Weights of a small transformer language model.
Training: a variant of Muon for these matrices, 146M tokens, 8893 steps.
MLP neurons of a small language model. Each row is named by its layer, matrix (gate and up: input weights) and neuron, and shows model dimensions 0-159. Each number is 128 + 32 x the weight over its row's rms, rounded and kept within 0 to 255. Numbers have three digits each. A neuron's up and down rows have the sign that makes its largest values positive.
After each neuron's rows, "fires in" lists the words (lower case) most often at its 100 highest values on Wikipedia text that the model never trained on.

L2.gate343:102131110136138156137062161167060103176131139165095126195140161120139139138129058065167129115152112115086101170159095122125107106176152112148081089106146119134128149129102154125085142152120113138144102143139118064132187132202163188150134138055134094097099108080119185135139186104117082108089095181174128081156100146128118144111075149123135151087150111138111129101059174186173147090083118104172119108113150085090180062134151107098106090167152124141079177147144127148102161149111164
L2.up343:162142138125115122112114109154056087137131064113170179106107157155159134060151119089178088108160130132107107168157082125114116136168147142078112086147118132147113103063072145160079098125122142088104136118133103085175146132236133180101138151094157123088138109100118219125107092111117052129054139212139084117151064135127130093167106143147172135145149119115125161124081146196163107107088115087092101121119124186084150081113168141135135112132137137133119176173128148140116118115106133
fires in: "she", "well", "it"

L2.gate178:143129146069143091172094178210125117130141171117107115115157093104162118135161185105158097030161109129164143130129135146142143152068129119117114071109119154151156131142181071102082130097072130091155146129084171113096151155130085122187133166126091117121141176084109084092107121099143076145085143121073134092123070162157171086122151162126105164165153116142061160145130118167117064101188164080117191121096067091134111148103162143132140136123094122077168158145140102114143162136161166
L2.up178:150103156062155130213108138167130170087139145101124098108167112126197101146154097117125102071201096163167109166128185105157080090114091111155093090053128152154122128128197145112071215145118137074142139128121122125120137147111169121122137117141104111156155167118125081082118121060165110105091106162116159138164116164141137142109116166153139129130179098173125131161087124148133074127116141103151156140072052064126114091116141124145138166109110099122159170128190118154051163150142093
fires in: "s", "mlb", "https", "ct", "tal", "g"

L2.gate119:131155174148106158167145168125140136189158135124153106190146142156095097107155085112120172129134136155175113123084093159132213113100092039149121072142129071163162128120117089156123165124117146184163108188130135070141085079079148139107061156112106122130141092141137115101090208133135120090095109201170125155137108136152122096183054118136090177110114199131122106096113122099126081153132101160148128137124191098176141170099091170080170084102136136148106122105134152091119113126130131
L2.up119:138123177163114107158183126104134156142137153144122078145126139166143115163182070132097200125143142123152120195133086164111130063123113119135110136127111093184109165128154108107178193175107128169167134205119134056153139086083167184114077126108165130123154171128138125114110133060159085108078151116127144078121123161163070127095129132148125157105147127073161077081123107061137093153148125102157148143088090139136127145155077147104138173091151062098071124061124148091069122111110121
fires in: "south", "north", "central", "darlene"

L2.gate80:094154126195195079120123178113105135128114119126138142124105189169155134148118159152110144139116100112105082086126172178140155160150118143156168137113119079155106172097056180110099141103130104136094154138110089116141150170059065158099116169177092117137126132142159120165157097130091136160143088083124153110091109163170143086128059133117105074114148091110139132101165137114164100206150063115100105109114147096160132116126138151109088144168157134064117057159106112122107056146087226
L2.up80:099198127109099113133152166045149171129152219097127100180149115114139123152127163094099159128116073144145142145101182082138115141147114143161157151090115108124132100132135183102104157077135149147157147097122175143133145136111154140077190119197092122178133097090167116175112151130140086149175123071117160168103112190131163121060114083167169076089125150181149092145145131150106098185153139185115090102180108138115144119148154069169095140144154121080133110116059143169131109119125183
fires in: "as", "of", "to"

L2.gate284:053119154192173139115106108084098097194149130104120162056128110158186140123117159117126202155124136152112116111129135116162104067136139143151123095069131112098140114112147133108141155065112151141112062124171138108165147041157176096127123117165122135099115112195083150116099064164145139140120089174134099146053111148141130131113176147148141094137198128148091116163066116144154101117158150132121098082082172093127139085149149070135125158120098171184113144178130179128112158158069147
L2.up284:113134129156158155138122166111108086089064102077077153122167070184064157157143141118153125089140165132107127101182172176152174115125121113136137123166158121106093119141121033142161139090086105183129076132160133116117156157103094111091144181049143135136110123127096178146137172111203146124103207152198187132127190094165141107139139102145122151131148122102119151151117154173136100124126133169167146129080159170159148148103103151169122191118143101154133116168081134139191182160101129
fires in: "of"

L2.gate263:111148094177104146138065131129084087136118117098081142117217143121113126152090162188135136134074098100116124123057055151119168128122104180127087127163129064082076206098116104131119125135111114096112144140116140126110171136110136132132131133121148178052153183127148085165153100144169120131083151126103149101112142157116057103094065085093143129160194121059121094159210093123106063113166104098163126139153139117158154149114141112149147094123153093130130133117138118112070103180131183
L2.up263:132093079169129115157086154142114113163118147122098105110134138151123126115119191137144147106132173092116156127069090159150091118117111180106134111160160092135169166105143120140099048175163137114139125116158139135041142147113142146170086140126123123113134171096133047130147170139175082118117157140102116106116164157155068090160152100146073162124125127066137108123197078153100067095180114120167128075114067117143118163048198084107165129093127099101147166132165156140055102164086153
fires in: "to", "does", "would", "diagnostic"

L2.gate299:115101144129124211098150111143095121141117146110128174115144114155144173174105161150187096098133149078132121165154137067183112113143126108105153162171130095122155135129154101137112079184128108059051083095168148140107121140168129093182103116153146190137152132183132075079148133189150148107149165146129120171157089143105124187128186146145189079119172108138151093176070124117126129112133190095201153131129175118072127059142159154170133168124137079120140164117098123146186135140140158
L2.up299:097108077143108130161133141148110114137106166112085161091089180079170110163142131107117119085160099110103194168135173107109091131140112148158140103129106073189164168143136105167163102113112139119118129106128160087122108126182077104156118084116057182085095118158094071077066120105104102128151129090177079150187128130157157140084135158130153136147159176141135146158099080102059162101162119156164156117096084166084105123083108114122093153111104136167096089164227072162109122153167137
fires in: "of", "s"

L2.gate336:138123134110108162106144132125148132159097169121096136208171177097130143171125173153171135091118140124116150154099163123144105133158140151138160142108156090096131113131146108126126166111072170130169113190109149173039151167129090169159150153153119114189095089053109109075151132102115154113091224092056091090112167161139130089112063113096056142154154105204154156075105120154091154117093120113182110119159113096148096134145109122137168118083085100113058132157126136164095137124124130
L2.up336:094089090118118085070138120139109114122111159151089151162198182107141089102139179119097187080147189139115167121098161140084170118185111142116192129147159100207108119168151109063139154087119120128109144207123131142127197154063117172103118206123168138151149143087155128133155136090083130137145127102101106086082149111096129052096111084096124198131148128104142134076141187124089124150085083140169129091151123108129129178145123101152156117098155154073134104118112106154121108129094157
fires in: "to", "36", "35", "there"

L2.gate339:103103111100072148153112183119197095165158135142141119073153142174134100127138170183129200120063165176142171146097135155075147146121035077163142118144140180156119137094160092113129142146172068149080107132140092127081122124138142112122089155148128102115124127133140167157127070116148113168147172093173111118125176101217089071125128172052125112084171123121128145092124118180115153132132124144150132122147070088123130144120112113147089129130149172099100164119083175120098094212150111
L2.up339:184153139149098180176148071147199110113192139132118121191120093127094137202134148109122152153129132161092191146124120150080104113166055112118181122126156114084144083099134124114196114103141179135149080133117179119135084133070164119132128120093093093126125128116138136107173147158105141143110107089113103095091118170168097170126098174169012161130097089206135110104147122081127141132138147127145100095180120126147069184138148132117138128108105091154132096117142151150133061120184137
fires in: "to", "helping"

L2.gate405:140137089132121119136146108128167125109202122149099118107184115164167170140169165166127127116132110147146128111158132133101170212113122161138181121124075079166072127151159121135139136155137093093098075160124099110072102129133121165129105125122095128167143125119085044055137080029114140115118159153176116114132141155153137164138098161114213118160080125131156110155137131116145154190081120096128122179126148079137143114067154101152130132140092113134148100123107024068197139093132107
L2.up405:093139115105136119157150130109164132028113135119119125112146094132137137143157112157079109139121128164127114132137090151148162131109171121118145151131117045055118078171139128127079226175137187126105076169186165100135118125135101142116111061110059138105172140152151089107068060107104122119113111097183148143111138114131151158094138138151114128126120110103187066161116110142102135156049124138155075147157148082145133088097140107121137131173129170159159108091128085086187100061154074
fires in: "is", "was", "written", "produced", "tiptur"

L2.gate29:107053162120100108107155132115077134077148157108121175161118184085128085105136180108084143152141127115131093114099137152183158136075166126092136167118104083136170107125111148090098153047161191120163122203087114100151121112161092134070147173163099156128135154140155127157101183118107149109125035099098134124131085144142108118103070146179099102128138134121135124064196108201167129120157102093104122141177120160130161086149160198181093121152129155098140092127122131153100125129185115
L2.up29:121100167083133146092144118133099131148189095168149148140139147079122136129104124144109097149118081145145086148113079081143187135147185113171138152059071090142179139179085117142089153131142147102128101137060099088136097145175116151097144150095125164144113132169131080158122084102102122120143056086111070099165135158111156106094041172143149079130129157081132091139198076161148150097128116094147100142107108134110070073099120139171135154128111097067161075144105100077087100107144071
fires in: "as", "on", "but"

L2.gate347:126135067109068126108091086108175112149150181139105146178121062119118134106111161101142170176147124167099140105137176107091132121103096129148142089146130085137149127101134072100140145093166125169136073103088150070087169110113115162149134137086172122102108192149149105134144095143103162139175126132103145128101123150175066199073109136147147082136154088172168144124122126181174124096141151150161247119101154165082068098123142151144132092165158155052144082121068154148129145131137102
L2.up347:094160032134079089157094103141142146123116150126075180139171090104135089127147182134090141126116146157091119080117160121078188072118141167141110084151134105148124156157104076119145111083130156127121108098119064128101165100123109160111110128100135111076141149132142105127105078128082164157153136137099123099109071138141057134075104167170164107133122123126129151093151145155110127197166166156176167102120163210057090089074136105143101111166111139153187089129075187160089154157103128
fires in: "during", "of", "after", "to", "in"

L2.gate309:156174126108121139158164200111193126111146108134130142163161117158137127170107111136129119176149095139153136147127141175161124154164087119089099157195092126165143074132062164152096101155160163183128088114146175110115119138144155169155178114151115168150137110070138116073113098141088127108134138160155142165154094061143090108135095193110124110162160156168122095100110101139095212105134115153173184143174064078138207054118164143172092097124154132161088090152127133159097171149111126
L2.up309:115110128103134137182117175102124101083119098104193082081127122093183114129151116138142111113068071099109111084153135148151092108123131121151095121134096154141114131157178150191119141150090123167137138125067121141143156200094079139096134123173101140123148133154120183122085116130071101067155154128166142117122094109134093098117098114133134109088185147161125144121099150081165163112154119117164118110137099088095141110161188109184084136114138090184027093152174124152095093082067025
fires in: "s"

L2.gate77:142087189158173119122111167116142103084163143107130114197138095126075108063140139150196098144157126122095193122113153141122087076115117132114208101157137162144048152150138150116126069123108112119079121123162127043179142174128147117120134083154093123168183158152164125095072168189137140146110109173113099185118137149109113151161161084172094168147111108174167177081138097136133163113127119139095097080143166101182132134120105126094131132114096105114110124105172164105131076059164114
L2.up77:148090169098123174144084158057101115076185120144107076158173136109125116110175063145148124141111122170134095125103144107038128092143147137119166096138097151146128099112092112124132174153117164175091143100193169055208147156140139182081124038138109152071153163096134099118137126143062157136181095147114100149115133137081114112118133172185091161115141103145124181093125115204086115119136095092114111106179154095089178125115096127131105137114121125098152113192141119133113113125098116
fires in: "south", "west", "north", "southwest", "northeastern"

L2.gate311:141108132158147137114124146114075152163138160115206121164123171101087127124033110145170142119132105109077120155129138060179105143169115154114047134136131125156103129116114157166157118196147138152092129102170140134137104085128164069100130056113105166094129157136064148130116147099150171158142172115177118165214130137111135107135159153097180142084108134107103159141153124169094096135134083183125157065112116089100120054078078142132105114111154151112178168193132091148148118098168158
L2.up311:123182150109146092064201139100115135164166100059156137119102197102089109150078138079077144135072116125135158117119123117132136094122148130091151113130064175173106134113131210117174077157121095187044129153152143105150154132107115172092153105153175129114154102147093076128134129085130136127103121126088087200126144141143132115154192158089192151130089098154104081153100105133122109157142119135126116064114182129110127085145095148119059130119127122119157066143144171097170137108135061
fires in: "appointed", "former", "elected", "senior", "deputy"

L2.gate170:168126163123164129066127121114139130164143123099143158134090094138050202098113162127114159052071150131127154085123122140160103143105155118130129095131133120115195154099132131128101085118150147165104154155140125151147142153144108112119116148157129145166121123163128110157143135172182135126094145133157091145142167042129154154150120107074137100103072162095179152157152149038088127125149162148135157173101145138061075118165136153097077042129138085091045095074175170173112114170148084
L2.up170:089173138077127100061132109099125111190108180134135143115119077155113108113151108135086131086110174134122152072139122133106091132125119125160035139090147142122163146130125208111076077160189150112130119102177058153114149122148129074141114145169121158139148080151106105145139128124163127129097135116159154195095141057130145135164192148119131183148132159142145178141119191056078119179151152149124093135131138138110097097110072152093059075144138072152118095114152170173107150139148081
fires in: "on"

L2.gate414:138091145149111151135164152111166075199158199132159134174101148142086170140131160111080142113200126165144133115103147137095067148134127091131128158142103203165094132112182110119164119154134168142106092154137189171146157122153145139109121081161130146091126114124160081088115203087170094125154119131141127113209121072102133108069153080137101167105148152134094132144127105125113074137190109132195119087141166070146087135112152093127141058131157130167123108101151106170155075071088090
L2.up414:150044142143094116173164156059127115165158164094151119125163119155080141151160127113071125121184097154112108107140113109107110172157110118091084164093095211187104104093111105136154189132121153138129150131053132127156132099171114103107123137208073149108079118151114136133130158130167141105146099118110139131131131117158127100085202065109122157146144074164142132110095121184113055137143117124174125038120126126181096171130134102144125089119114131064157154089179119157173128076106132
fires in: "as", "asian"

L2.gate53:119165118056128143190109067088132107153177130147155104162160126139151130139168142132075076169155161159088107086152123159130139153150129151169087114103118073126124121159035098082149103144153172112133036123158121111096101141144144146130100073165116108094120174167089190104130191088097101121177150089159172108132107113136150139091153166165139062202080116136111161147102081117106123149110087141129105143135087079133057095139099169100088139103108155122156156121124124141100145176166160
L2.up53:096138047112151120209117123156111092098180127164118131127153148163134172149104112164126121109135159158123136112127100157133096155117097157142094175092120056174109146114100131134118127158132141149186101127116081031160044178111091168105153056089093079135142183146051132105081130108129080165144195089127132091157092131094162087108112156145161103152118101103086116124145091082116137142066106135090103158141095069143104096155085100124110152115130126167098130134103133124105130165191154
fires in: "is", "has", "are", "have", "was", "were"